python train.py --norm_eps=1e-06 --rope_base=4210.0 --tie_embeddings=true --init_std_qkv=0.0264 --beta1=0.9 --grad_clip=1.0
MLP neurons of a small language model. Each row is named by its layer, matrix (gate and up: input weights) and neuron, and shows model dimensions 64-191. Each number is 200 + 40 x the weight over its row's rms, rounded and kept within 0 to 999. A neuron's up and down rows have the sign that makes its largest values positive.
After each neuron's rows, "fires in" lists the words (lower case) most often at its 100 highest values on Wikipedia text that the model never trained on; "fires after" lists the tokens most often just before its 100 highest values on Wikipedia text that the model never trained on. A number after a token or word is its count.

L2.gate1,169,156,192,225,237,141,176,190,168,223,181,166,230,195,186,186,189,230,247,204,196,200,174,168,184,216,226,195,206,165,129,179,176,149,216,208,243,198,178,196,105,237,193,157,192,174,61,145,207,173,177,251,207,218,170,240,176,239,248,137,164,243,188,202,261,191,191,236,240,208,258,227,196,136,191,228,132,190,195,205,211,205,241,191,204,181,221,204,111,125,206,197,230,99,148,199,259,257,231,131,186,237,212,265,277,246,174,129,186,265,237,259,243,211,219,228,163,189,247,226,160,179,175,177,227,236,163,218
L2.up1,216,219,219,189,172,179,249,203,201,263,284,241,186,281,192,201,189,219,259,199,171,180,197,148,136,210,209,263,93,193,232,198,137,246,184,220,198,220,191,156,161,276,201,85,252,170,200,158,194,243,179,201,148,240,247,174,168,181,147,185,231,195,215,201,238,192,184,285,205,213,200,291,206,129,115,99,186,179,73,205,137,211,182,202,193,162,222,170,153,186,243,192,214,219,242,250,170,168,197,216,204,161,173,151,166,179,220,228,131,188,176,237,159,223,123,247,202,193,222,233,202,258,266,165,153,176,196,107
fires in: "year" 24, "2024" 10, "2022" 9, "2023" 9, "years" 8, "of" 8
fires after: "0" 35, " the" 12, "|" 9, "-" 5

L2.gate388,255,176,196,179,175,201,184,136,181,234,199,187,236,181,225,229,188,178,185,148,224,247,201,229,107,199,181,200,173,262,172,147,186,174,172,180,195,167,256,219,212,221,202,223,208,193,246,132,190,151,210,197,282,184,209,325,210,188,137,179,180,160,235,247,198,182,192,210,262,244,149,246,188,255,193,176,106,209,192,190,193,179,258,192,203,188,210,111,238,210,220,220,223,231,156,331,206,181,246,171,215,190,224,181,202,155,160,190,108,179,218,189,202,181,96,208,186,204,208,119,217,228,179,243,206,146,218,151
L2.up388,184,208,169,276,191,232,223,199,205,168,149,173,220,262,253,213,225,191,182,240,158,195,175,226,257,173,198,213,218,195,244,235,278,217,239,242,209,184,198,191,165,200,204,144,223,280,169,181,210,186,111,130,198,182,262,207,231,163,151,204,152,193,264,236,252,167,272,161,262,197,214,232,207,145,262,182,220,93,206,179,198,170,215,176,219,198,156,196,130,249,128,222,200,219,216,184,221,205,203,203,145,168,167,160,247,112,201,233,141,182,157,163,126,225,135,227,256,178,202,139,199,216,235,165,219,252,215,178
fires in: "first" 80, "next" 6, "last" 5
fires after: " the" 37, " was" 9, "s" 8, " The" 5

L2.gate674,215,169,200,195,214,156,129,227,171,227,297,148,212,191,208,104,165,187,169,236,249,240,213,126,218,236,169,193,218,165,172,217,190,229,210,181,137,224,244,182,166,175,262,125,189,263,249,223,218,156,142,222,213,275,191,169,163,223,149,180,194,234,188,212,234,188,121,221,201,217,191,245,248,150,184,124,250,172,182,213,228,215,204,146,145,199,239,219,179,316,273,234,245,188,186,203,204,239,223,208,179,239,221,132,193,200,159,248,231,181,187,237,221,245,172,211,203,216,177,136,199,167,162,247,212,137,174,181
L2.up674,144,197,195,234,201,174,193,159,163,221,195,233,128,213,173,164,216,173,206,193,163,235,197,183,205,260,245,274,207,224,248,132,219,205,145,205,182,123,228,169,142,171,193,184,216,193,198,232,172,190,189,231,213,186,183,256,214,172,128,151,185,188,138,216,243,135,231,168,124,227,199,214,145,137,117,187,227,175,228,209,190,233,233,216,159,207,169,130,201,241,199,157,219,130,219,237,228,236,248,230,195,262,148,216,213,217,142,253,108,212,207,229,213,246,190,242,161,137,202,206,156,94,161,191,256,187,283,166
fires in: "of" 43, "following" 18, "same" 13, "next" 8, "latter" 5, "during" 4
fires after: " the" 29, " end" 12, " The" 10, "The" 5, " part" 4, "-" 4

L2.gate97,189,219,202,245,218,225,220,260,158,172,295,223,211,197,154,185,288,235,132,282,176,180,192,210,205,236,145,259,205,241,191,173,189,212,127,202,182,200,241,153,136,210,240,225,175,197,196,207,193,265,202,155,241,222,239,216,222,211,248,183,180,219,238,196,247,232,236,237,237,256,214,231,149,223,193,248,157,180,192,159,171,237,156,65,115,243,208,155,120,115,187,116,260,199,156,231,244,176,255,304,166,207,193,195,188,195,227,197,236,229,291,221,95,253,199,215,256,223,176,204,206,190,226,242,183,166,162,179
L2.up97,275,255,213,126,198,258,188,114,241,213,132,196,231,164,154,197,263,206,247,182,249,169,146,130,191,191,217,171,149,165,255,182,238,187,175,191,186,178,228,181,198,210,132,172,128,258,241,151,230,162,172,228,251,229,190,151,235,213,154,186,226,232,137,188,197,163,256,179,181,203,162,116,204,229,299,229,173,205,229,224,218,163,305,233,274,197,228,207,156,175,176,211,199,175,259,201,143,144,229,167,162,278,247,150,125,232,288,203,223,231,193,229,188,238,246,233,213,231,223,170,231,202,220,161,166,257,179,255
fires in: "1991" 17, "1994" 14, "1999" 10, "1996" 9, "1992" 8
fires after: "9" 92

L2.gate685,167,165,199,245,242,208,147,217,186,301,223,243,185,223,213,192,162,192,256,180,141,206,182,249,150,234,170,198,215,192,203,259,236,191,215,284,221,276,170,222,203,243,247,147,208,146,204,122,229,140,265,242,203,145,203,164,231,193,147,179,261,246,213,264,246,229,169,172,183,213,151,208,178,200,228,205,192,213,179,175,205,202,270,176,147,188,214,162,218,210,232,258,215,208,247,144,161,200,135,225,221,155,249,159,186,101,209,135,162,222,248,269,256,210,253,294,124,218,196,218,286,124,269,219,182,226,232,124
L2.up685,224,227,231,264,135,209,173,209,209,234,170,215,199,230,287,195,251,185,213,236,172,122,270,234,182,165,174,189,172,217,263,233,254,189,181,225,241,213,212,270,198,157,281,239,202,148,156,137,192,160,178,226,242,224,166,243,231,250,268,248,189,292,149,202,173,217,170,230,160,214,114,224,201,157,215,268,188,206,158,287,244,218,242,184,107,176,122,173,226,161,217,179,202,242,166,200,223,215,145,172,160,196,308,183,184,248,207,195,155,216,232,216,197,125,171,238,200,200,238,180,220,154,204,250,259,184,208,213
fires in: "and" 100
fires after: "," 80

L2.gate377,248,161,228,211,142,245,204,106,224,260,130,136,191,252,162,200,203,145,195,183,141,233,216,161,292,283,156,253,170,210,162,198,184,225,164,225,221,215,185,174,157,184,201,151,153,219,142,242,219,211,259,157,154,214,249,218,224,134,154,198,217,196,163,239,169,231,251,222,216,192,213,226,125,221,288,180,260,148,222,116,228,173,111,191,178,197,210,132,222,245,195,159,249,214,159,143,197,187,209,170,202,185,205,160,213,263,198,144,203,186,199,245,301,131,270,167,192,235,216,214,232,208,111,144,180,98,226,176
L2.up377,176,288,214,228,215,147,166,220,198,182,110,171,244,145,233,191,182,245,228,180,231,192,220,176,187,263,198,252,223,196,178,188,181,192,164,242,200,196,228,236,174,244,251,217,280,182,217,198,159,228,159,132,161,192,118,163,272,192,138,121,201,175,215,196,259,157,203,238,152,198,226,210,214,179,160,156,219,243,196,222,224,181,186,100,226,189,197,203,184,246,226,228,257,286,217,184,123,167,205,237,177,165,245,229,203,239,221,283,199,175,183,175,167,238,230,232,184,218,206,218,173,193,177,140,224,168,154,190
fires in: "october" 22, "november" 21, "january" 16, "june" 14, "february" 14, "july" 10
fires after: " in" 23, " |" 20, " on" 14, "In" 11, "," 4

L6.gate72,193,162,206,209,209,186,145,203,139,135,142,224,219,168,163,224,218,234,234,190,167,234,304,207,181,219,184,225,247,242,206,184,185,155,155,249,223,197,195,261,213,176,218,247,173,246,205,194,200,170,224,171,165,178,217,164,145,184,161,109,165,271,157,179,233,197,172,171,162,187,271,192,182,158,216,239,215,224,253,248,199,150,171,197,184,182,173,185,158,200,161,229,277,216,212,203,142,215,236,203,195,176,218,148,208,199,229,137,154,248,208,213,230,173,258,177,123,190,229,190,228,176,208,256,152,153,267,187
L6.up72,222,168,228,141,169,187,123,232,143,190,199,183,130,179,233,230,200,184,185,213,205,187,231,153,232,191,230,205,154,194,210,210,189,163,226,208,162,197,208,301,182,229,257,228,228,218,117,175,94,178,267,207,127,110,201,239,216,220,215,181,164,212,152,258,190,160,234,224,165,142,191,280,224,189,265,246,283,154,204,194,188,221,166,164,245,254,174,198,155,161,215,198,220,179,162,218,137,76,143,214,242,196,249,250,218,237,267,173,155,142,218,244,156,162,172,138,148,204,236,285,195,147,198,224,136,241,192,168
fires in: "december" 13, "october" 13, "september" 12, "may" 10, "november" 9, "april" 9
fires after: " |" 27, " on" 24, "|" 7, "On" 7, "born" 5

L6.gate295,158,232,175,195,219,196,209,144,147,124,178,217,190,247,225,244,242,193,176,163,212,156,212,240,282,247,191,201,188,247,190,210,205,126,209,183,191,225,200,178,182,232,182,227,225,103,215,202,139,176,193,232,311,216,172,211,204,210,195,200,222,171,189,196,232,149,322,219,221,215,225,196,180,136,203,184,183,280,199,234,200,157,194,214,275,236,226,231,201,179,184,139,153,227,159,233,217,187,182,189,126,234,93,154,258,126,126,247,186,184,197,190,215,201,239,246,206,303,247,215,177,219,221,197,194,207,164,252
L6.up295,131,239,189,256,184,153,190,211,185,194,195,217,219,216,277,226,179,234,210,203,128,196,172,212,202,274,213,189,251,277,154,213,241,235,247,240,135,241,188,254,264,248,115,132,217,158,158,198,132,249,241,229,214,193,151,168,217,156,221,169,185,218,151,161,178,221,221,166,212,193,184,169,188,231,223,125,139,218,158,212,224,212,167,308,205,221,205,274,173,189,160,137,151,197,205,181,185,157,220,225,212,160,207,267,252,186,141,198,246,164,221,175,133,269,177,186,217,181,221,226,241,251,184,174,237,169,170,229
fires in: "was" 74, "is" 8, "were" 7
fires after: " he" 31, " He" 12, " and" 6, " She" 5, " who" 4

L2.gate552,199,169,239,224,258,187,221,173,212,279,307,187,231,232,197,144,163,129,171,178,194,256,229,174,199,116,194,187,174,204,207,218,188,226,197,217,167,175,199,180,74,223,222,194,192,141,209,185,230,165,115,193,171,251,184,255,177,176,193,150,198,103,215,188,174,213,243,230,208,199,240,247,202,154,212,174,144,208,243,207,208,180,238,94,219,171,185,176,128,99,194,211,243,201,157,292,260,259,194,158,132,175,161,189,200,191,165,161,159,232,235,200,241,224,115,170,201,216,268,199,200,247,180,247,249,237,246,193
L2.up552,150,253,195,207,239,169,216,170,213,236,233,275,171,194,183,219,223,201,199,194,143,132,208,242,200,201,230,218,212,246,185,185,202,207,189,286,224,199,116,188,132,216,151,182,242,227,223,282,196,136,272,189,221,206,164,220,247,138,137,147,257,157,160,186,181,186,232,255,136,215,188,224,130,246,133,180,169,184,189,256,283,229,260,159,134,185,205,158,155,230,258,195,221,237,209,283,192,199,143,148,246,240,171,211,214,119,110,162,213,176,265,239,231,199,144,206,201,244,238,191,201,156,199,160,204,212,235,166
fires in: "by" 31, "same" 13, "salvator" 12, "following" 11, "series" 8, "of" 7
fires after: " the" 23, "va" 12, "ed" 10, " The" 9

L2.gate352,156,226,158,164,219,195,174,205,153,210,178,209,176,150,180,251,248,214,280,241,196,159,262,199,204,264,214,207,156,223,228,182,179,193,206,217,182,187,149,195,172,222,176,194,234,230,169,146,149,185,264,228,226,196,193,158,193,246,166,149,150,221,132,208,201,262,239,175,182,207,142,284,220,187,186,246,200,180,231,292,184,109,177,154,240,255,166,167,143,284,193,205,267,157,200,233,246,250,237,215,207,181,219,226,189,203,207,144,185,232,268,234,207,177,280,223,282,179,150,174,196,254,171,155,157,224,195,141
L2.up352,116,199,220,140,199,255,224,157,183,203,219,203,208,250,174,179,138,169,192,181,232,152,195,190,180,236,257,269,216,237,196,162,195,198,187,143,166,150,175,157,253,216,215,204,251,168,238,260,292,226,217,179,140,269,220,171,180,126,173,217,158,173,125,220,211,149,230,128,176,157,132,179,249,164,166,160,225,204,202,198,171,168,147,246,178,224,128,199,300,180,211,201,128,179,228,201,177,247,196,214,192,224,263,211,215,186,219,190,187,190,213,213,209,217,212,177,190,154,161,224,253,171,136,225,170,214,187,151
fires in: "2024" 14, "2022" 13, "2023" 11, "2021" 11, "to" 6, "season" 6
fires after: "2" 72, " the" 9

L2.gate669,183,165,226,192,209,178,127,188,158,224,177,151,141,233,114,166,219,189,224,205,156,166,90,201,234,232,191,230,268,181,121,173,157,186,109,201,245,206,271,159,169,157,163,172,167,141,219,191,193,225,155,161,172,188,213,207,285,203,222,175,211,213,213,180,263,171,210,162,197,197,174,223,187,189,251,184,119,178,250,257,184,218,270,261,214,163,197,187,161,164,179,189,204,206,241,173,210,194,268,201,156,191,203,223,198,200,227,203,217,183,186,227,178,137,139,184,195,253,220,224,140,237,187,133,201,188,202,253
L2.up669,253,168,246,232,175,221,172,181,279,217,213,174,163,227,207,231,128,286,235,231,178,128,182,228,228,163,243,192,259,161,187,251,259,176,177,181,235,173,204,242,179,235,223,106,212,162,207,174,131,145,256,236,173,180,155,176,251,177,298,190,140,232,225,151,226,154,225,263,246,162,228,225,257,224,168,249,209,184,206,232,269,166,246,160,165,205,227,190,192,152,187,215,246,253,187,205,245,225,232,164,188,180,225,157,219,264,241,220,148,217,220,205,210,234,201,228,214,298,195,210,168,229,310,221,145,242,226,204
fires in: "2022" 24, "2023" 19, "2021" 19, "2024" 14, "2026" 9, "2020" 8
fires after: "0" 100